{"activation": "tanh_gelu", "norm": "layernorm", "positions": "learned", "attn_scale": 0.0884, "init": "normal", "lr": 0.0072, "grad_clip": 2.0, "warmup_steps": 200, "final_lr_fraction": 0.0, "batch_tokens": [65536, 131072, 262144], "train_tokens": 1128000000}
MLP neurons of a small language model. Each row is named by its layer, matrix (down: output weights) and neuron, and shows model dimensions 96-191. Each number is 128 + 32 x the weight over its row's rms, rounded and kept within 0 to 255. Numbers have three digits each.
A block is one neuron, or neurons of one layer that tend to fire together. After each block is what it responds to, as a language model described it from the Wikipedia text at the highest values.

L4.down1388:092102119119144109068160121132045118132122128104152079147172176151101096139159038171117161139143135104115185179122200114158157139126094073183127207152126153106102110142127163140143053143095077103091094115061134052085122181084124137130068200158138156103150143108168092125137103105178117100
L4.down1929:134171077176152117182110195099131168148107214105139085132103167139110150175188144137131153183087162076112199170106095117083139163122163117140130102065146181114102075181142085122105111161093097145170122110147083140072119209143172193131085152145107111186112119089098073169103151091078137108
Description: Fires on a numeral, or the space before it, right after a labelling word such as season 1, No. 6, Chapter 5, Round 3, Channel 5; weakly on scattered other tokens.

L5.down64:115095159124191171109085088093110154134120103142139114108115124189170149176122158085122111128108074170115167135132077136082131069123076161140098163103108140173156143105139129116144147097115189138153128163072099181142144127157153121107123181123170104159112103126097061121127098172116101103
L5.down233:107099172122082110149135189118105178166087142128125134140141122190182087181167116149111089113106172088181124172110145184092155095097120153114114113167148131148105126091098121077099189182155085113093173100141146193142199164108122126101109097137195091147128125182125065182178112152062145124
L5.down1821:130168146134122127123141091086124121113122138135120129119079134132176177176176110070132130076172119114167128164134191092130075098117069131113103151099129134110172116131082123116169164094174182092170148158169149173131104116171098110097165121101095139119152146116101121078072080152113161107
L5.down1845:081105138130119094063123156101138138140138126112137134125118149125108084065088075114155100110155165087159159164129104127088140127101085126174143142159178042130155150156101133101177099122110129134101166155114089108143150179118156202112154162130161160059144160134081150072109103110143180117
Description: Mostly in or to right after a narrative verb (arrested in, captured in, taken to), plus first word-pieces of titles or names in lists.

L4.down297:094162113121114064134111143195086097136114188050099104143131135148180144156092136094122094143125126108164158154152065162129158146047133142119118114090140133113161187101112138130081155182115135131076128118084215113148141071099152120146144190105164191131163182148129173084131149127142112174
L4.down1492:106128111122127139153127131061126103177153104091139182116097068187084125200115167141154125110119084103103201175124192113142147128089101124145160052131111100110154146164099156184129199118155095140086117144195119091162121126122107161137169075116094166120125174143155141150119172129151098109
Description: The first piece of a word, number or aside right after a separator: opening parentheses, spaces before numbers, initial capitals after quotes or hyphens (Post-MLB, 'Maldoon', 1591–1592).

L4.down2598:104115124129130124091097146119114163133142131188232168121166107176127136078169105119119125113136109173133083137174118114112175120084166067148092091122173117122107097084111097129123152114137138118088186105146106117137105106137098101123171125140167154148159182096099142109130156096179104127
L4.down2772:130090126145123127169178097168153184136151115127092108130133166163189114104133139119131086113091114079154142139113093141107120120167205093132109068111110100182109134100141096124141211100179114109090144069121091174123150108066124102144122113132179176148093089126151129129168165083106140102
Description: The word or prefix "in" in any position, mostly the preposition, as in "in order to", "in 2003", or titles like "In the Ghetto" and "Incomplete".

L3.down342:146159188179067115085119070121173210076160096135123113124160147120118149100109145116150169150092127135032109129072164165117114136130124186140193153169137153117124136181100200108145117120122116153128122113174154109123097084106154069059063120091146094125130101127126088131166087105125158107
L3.down471:093081081100106110142129120118127142083151110088074081120145135135089163132110167123093141112184131138124150135144136132129058104118150138097133127136193146116097137092097080116153133130083134097124161071152120122073144132170097117119161072104146126198127164098112163115172152123124122151
L3.down695:164120097123103154185140102121173140065133127102186124117122097145150135203044128117179118108142091133108102104118167194151105076095128127173106132089137109128185160141152156120109177099106130154160089151054196098141115111112159158113175141112155150143118113114160129201133163066117141101
L3.down750:152093106117124122144187101090075125139129156124146141107040159103121136137088132161130118121094070214180171187115127127153174141132199166171174148129142053119117134163123113132133139145109119081130143148085101159081164170146080203097089122076075140117121105127156139163117116084084082181
L3.down1308:116139158113130123127174163091049101108122114047149170124149146175092168118089133133128081139125138163102160159187109136145127114125165112113079138086130154180102135144124082150118087115097070101123082102122135134107158111138097143097180112108176172135094133200181123111115145075150140182
L3.down1878:133087156102139140139124183129143191197137123141094118092094102155108178105063112124142153065184123116137122107123137148131148115105144129148172135176118162100128151113105096064180141154126111147115114086152152083101165214156180137107154126097184106139116146075181110108109104155137149083
L3.down2322:134099138129142110136082122122150112089155058076148179164143159116100124155102089095106105223094123129132113124148064110086137164143078182166111120163122141110097091149130093187132159168131111117118088099116121168140124129093173142158143082072122118127098113110169115135122173168123149135
L3.down2826:164108141094101165106191115126097153155132116152156106152110150133122115057102133127107116124096167110173119131132135124094145137115140149137100117141075105076147150127142119158109097122129058146129156178135134133138176118152144164141074163167151145128117174102106116121139076136076087114
Description: First token right after an opening parenthesis or quote mark, often the initial letter of an acronym, as in (NIDRR), (NEC), "Munchkin".

L3.down226:096140105138131118111174157143154175124138131096140149142137173153127113073106095158100140086172133141180131156096132135165109118080118118093188095128151144101134083137184151119114097134131136111119119144189138134094113117149183086161105111084152103103125134119134127132131114149098083097
L3.down445:139184134111101123144149127133111138081137110148105141101116125097084142113137109135137111163149149093228139139138109156141079134184105119089074138074119078155119145142108139182092094134091114130116160099155091148152166116148130064125116145193150094114094156094123090140138083114155117097
L3.down552:127091140127103094155075113132121141137089115165133102136077133104151119141135177137160163104105118181127194128082170133096159150136199107107185139071047125104094112134115119105101163161096109065155120092105117147161126188119160182135151099145115068114147157183088193089171102086182110132
L3.down1141:124090097118097139133107057148090040170152115114104126142168131122107134137129177123158175149137126131132110105131157141085150138176119090085135109084153084132120140110115108135081174100134126117159143077153125110149130108150117162157121125114143115122119090097127075140174148119114117072
L3.down1619:112147074121099078145150056114136091118105075145171166109136106183206106121143184122099127110145100138147185132104122142150116139106129108064161148121153124121098166126051119147152108091135116137163147142100100092104092140069100138200150161109135143151061074152078161091121169105117155138
L3.down1896:062122091089148117140154083152139166169160154128121114152151174140133175051168132180118159123086149134141135167181181105118113077103075108141126075157148093064114168118091096162122152133103146159163152148122098132158098190121113141154089145081155179120070127100142176106170142119138136199
L3.down2298:135113150129099193120187139139058114068161104100115157161159143139129163171126118129110104097130121158063111136093168131127129085088154190138137169132125128136144117136192119084104149188098110152155116195181104141091082181174159149077143132114157121118104134124081110107129196105107142048
L3.down2628:191110156140152090109099139118133101088089151155132124133080151139112140100118182171150174108142114160110148129134168129147118133083109081123112110110199131146124125161127202160150173094105161121184141129097136148092118147102076113108137071133144059103133134193146093043123107129164135128
Description: Space or first digit opening a number inside a name or code, such as Xbox 360, U.S. Highway 45, Channel 5, US 11, CSN3456; weaker on acronym and word-piece endings.

L3.down967:186117195127145142126116145128182147146091147220151121091105159162153159117161143115119120085127114097144150163103155136124106202152156101123171098133103133093152110067160186169087107182151110209149109132191112130079083090147184143095130129134144146128154183132108138164103151173081101150
L3.down1153:152068116149109098195136124149100152157109118150155092116178137169133185077093120088170096104123134095139132113146137096147162086150103117130127084138149157132078106109111109100155112107113119110104151112097134181188162111122141115161105067140078083075165154131182114131134170147146110143
L3.down1314:118101124110110171173109055095113139158150107110078131108078168187103119116144119129146114155109133096133137098136122114101127101171081089094134146100185176118137086160098113169080158063137146116124195136123076188167080171173129118112146167150115150070120123141099211113112070118090102109
L3.down1503:125090108082113141127110103162084127103150166120159098094150096112155117176103104146125121133105127139112134113112140148186178140102154114104141157145074165136091199140169158114097152155172147127100103184115074117217144136151102129135141120085079090176168102119114097101143139151121177119
L3.down1585:152162158103198095152103121107174103146174127122153139138094118100108076096124119156110169145130131188200098112109118070114149181130083208107115122123094105122156117114142081109150127124123056165128014088132065117100158111130177147141089128177067128126128147126151178173070112098150087049
L3.down2495:169125145116156112170139147141151144117208111122074155117122096168195117144157120076134149132122060096075155106147115158091130133125130099147124080068106183118079100163139139148126133101117166184125068138112179140090127123147163115117064166126066082100176130125195094125098148181141115147
L3.down2799:056161121120158172132172127108123113112164105104160097098129189082143141097075089148079095138134134102151176114091127077161128093108098147128094091126141132212121090124127068122053191101133179116087135156147103112145127140102181146132144145129129121107182130149157141120085135155162116099
L3.down2874:076117132152116093087187151136133171134142112113108128130155120133131092153086120133073130162152160100131118164082065062175086134180157147074161159108159185142122100120149120067135117154130135126120094195148134112134089113130173132141117124094098089099102141125119090148192138083176155071
Description: Digits, month names and "on"/"in" inside full dates, especially birth and debut dates: born 12 March 1989, on 13 March, February 17, 201.

L3.down876:138059157093155158104110148154096187148079180122168133092090085100114172077138137128145079047117101091163094156132129182128094128200150122093135081066142156140193085095083124103103138154116131099130139071147137159137151139121171164190085141157199127099139102154116095083099099174144143124
L3.down1030:132133123159156119170163178146133128112130100074146081074183169105139080110140153138092126148125134160093196120119131112088159084092090105098162141167129140121090103163135128201101073181155151142097089146094161032062136103109125098079038110164074118104119182164119126151135096101106107217
L3.down1167:159081142110062165134165152085155204151104155110140088159136103107140137124151097152079137063088124141169102118124141161125105089160186145159157079094087099126118125169106206108085125159128104120120165127091166173116153103124117144133093143153148140125133141125109136061143109105157149198
L3.down1851:133087150146083197117158128129078089106098214161169148100149105141141221113109038177187149167087087100090148127118145114051162165128139112181186135149098105127136074167120112144105105173130143139149091179117124094108138145119169086112085221112110117126182096093121177090153141152134132111
L3.down1987:133128170073121138126128120142171126085186145117112157127112111129081098141161163092188077132096154153174126149123186196164158148137139108112149108109207121154112087098099126166159198144174170166192088100099148148181163095139116105130143089174112165122118100109122133145182112123151150086
L3.down2203:082122139201124170115119156101153167150160142148108090121173160126125149129144109141161125107090146162134160133101161144121159122124078052114137164137104154137158093091166082122167129139123119146210047069145185087115153134149136135182172197089134129144160078130120130103102163145091196128
L3.down2400:078185149129071160196142117169135125106083102098129139179076108128100113144135192133159128133090093079091122153105098110102097088109151154125110176105177130115113148129181099109151162124139115075164113135103083122151140107202084174065099121116116165166112168107173136101022213126133148106
L3.down2451:149126116130105163121118100140130132130136140133127109121100123111092110141126121138074147087151128125102177060080147157156144124142093164119148157132109147175100103060104123153133147134148138162083146108128096193116098092069109158132163115139142089155125174135176104122170088079178125073
Description: Prepositions, mostly in, of, on, that bring in a source or score in reviews and bios: wrote in, out of 5, 5% of, 100% on.

L5.down4:139089144103124115117059129114121112189122072147105141139118139128115150133129121104125181091124099113156159114101171144079120117174123178107065133120143121108118091092140153073111111046171172102132140116100144154165132079099127104083156185137124132101133143133182135131092127120085111145
L5.down149:118102111144203203143120126098091125198150128161095153127133095092188125115150121160112148153105194063067124090088152121174139111161135127092110156098142093096143144162146071137140128170140158112161106082170139111125097118172093158133104097153071166095158126133095147055143186097071178162
L5.down1627:159089101159155130151102157149112142148166097166120123121182125206098133128147118137150239130171136091090101130176075119150109104188114101104158176133131107134126110092118092112162104146142084074152115115136090094186170112158116182113088120113141078125140131177151096073130126146146179169
L5.down2272:148143153071178137133097079213124091042136110191129128166139071098148130145149200172114168172188126045111074139155180117109171171129121127135096127127124098125148128156120117145136117102143114135125232201145114082186124187149155123145139118115040136172131093167100104112162105152084169098
Description: Leading or inner pieces of alphanumeric codes, acronyms and multi-digit numbers, such as UNII identifiers, radio call signs, route numbers and model designations (W246DY, MS 43, Mi-8).

L5.down541:168101128120112141115140191130126097152196111104158103112116166127036137159121133138092169143128105136155087070145099146100092128158173115134121168159150126087132086084173131157109192125165153132189166121135109163077123131083117124163153121158113099164162087095127148123147122097120193177
L5.down1588:096150146105116118128096144119110112098169161132198120135151153095191130150172126145175129088104096127122166120119159102110104180160217122143166124135066171159071229079108171083094132087118141123174086148155123113153178155168109189102109135132086112171141141157107158173065155077146156125
L5.down2592:105089097218156140117117100121135109133107120080196059184138138147115151096088138122106176111124152126105080068090104089147113118106125116115160164146162125111091146165107110122114090179098110118113169172140131107091128131103106125141169121139106093108087148110152119159120162156181103135
L5.down2860:097144162181127138104174134112100087166114184125124148141158174102118129195092133147129140133162152132122141123114119088102151135141161078074124120143071158124141190153110107081124132092193101132137164121151165046152148082148116159071179122168122093151125145172093102112118124110150133131
Description: The first digit of a day or year number in a date, usually right after a month name, as in born June 20, April 18, or October 1854.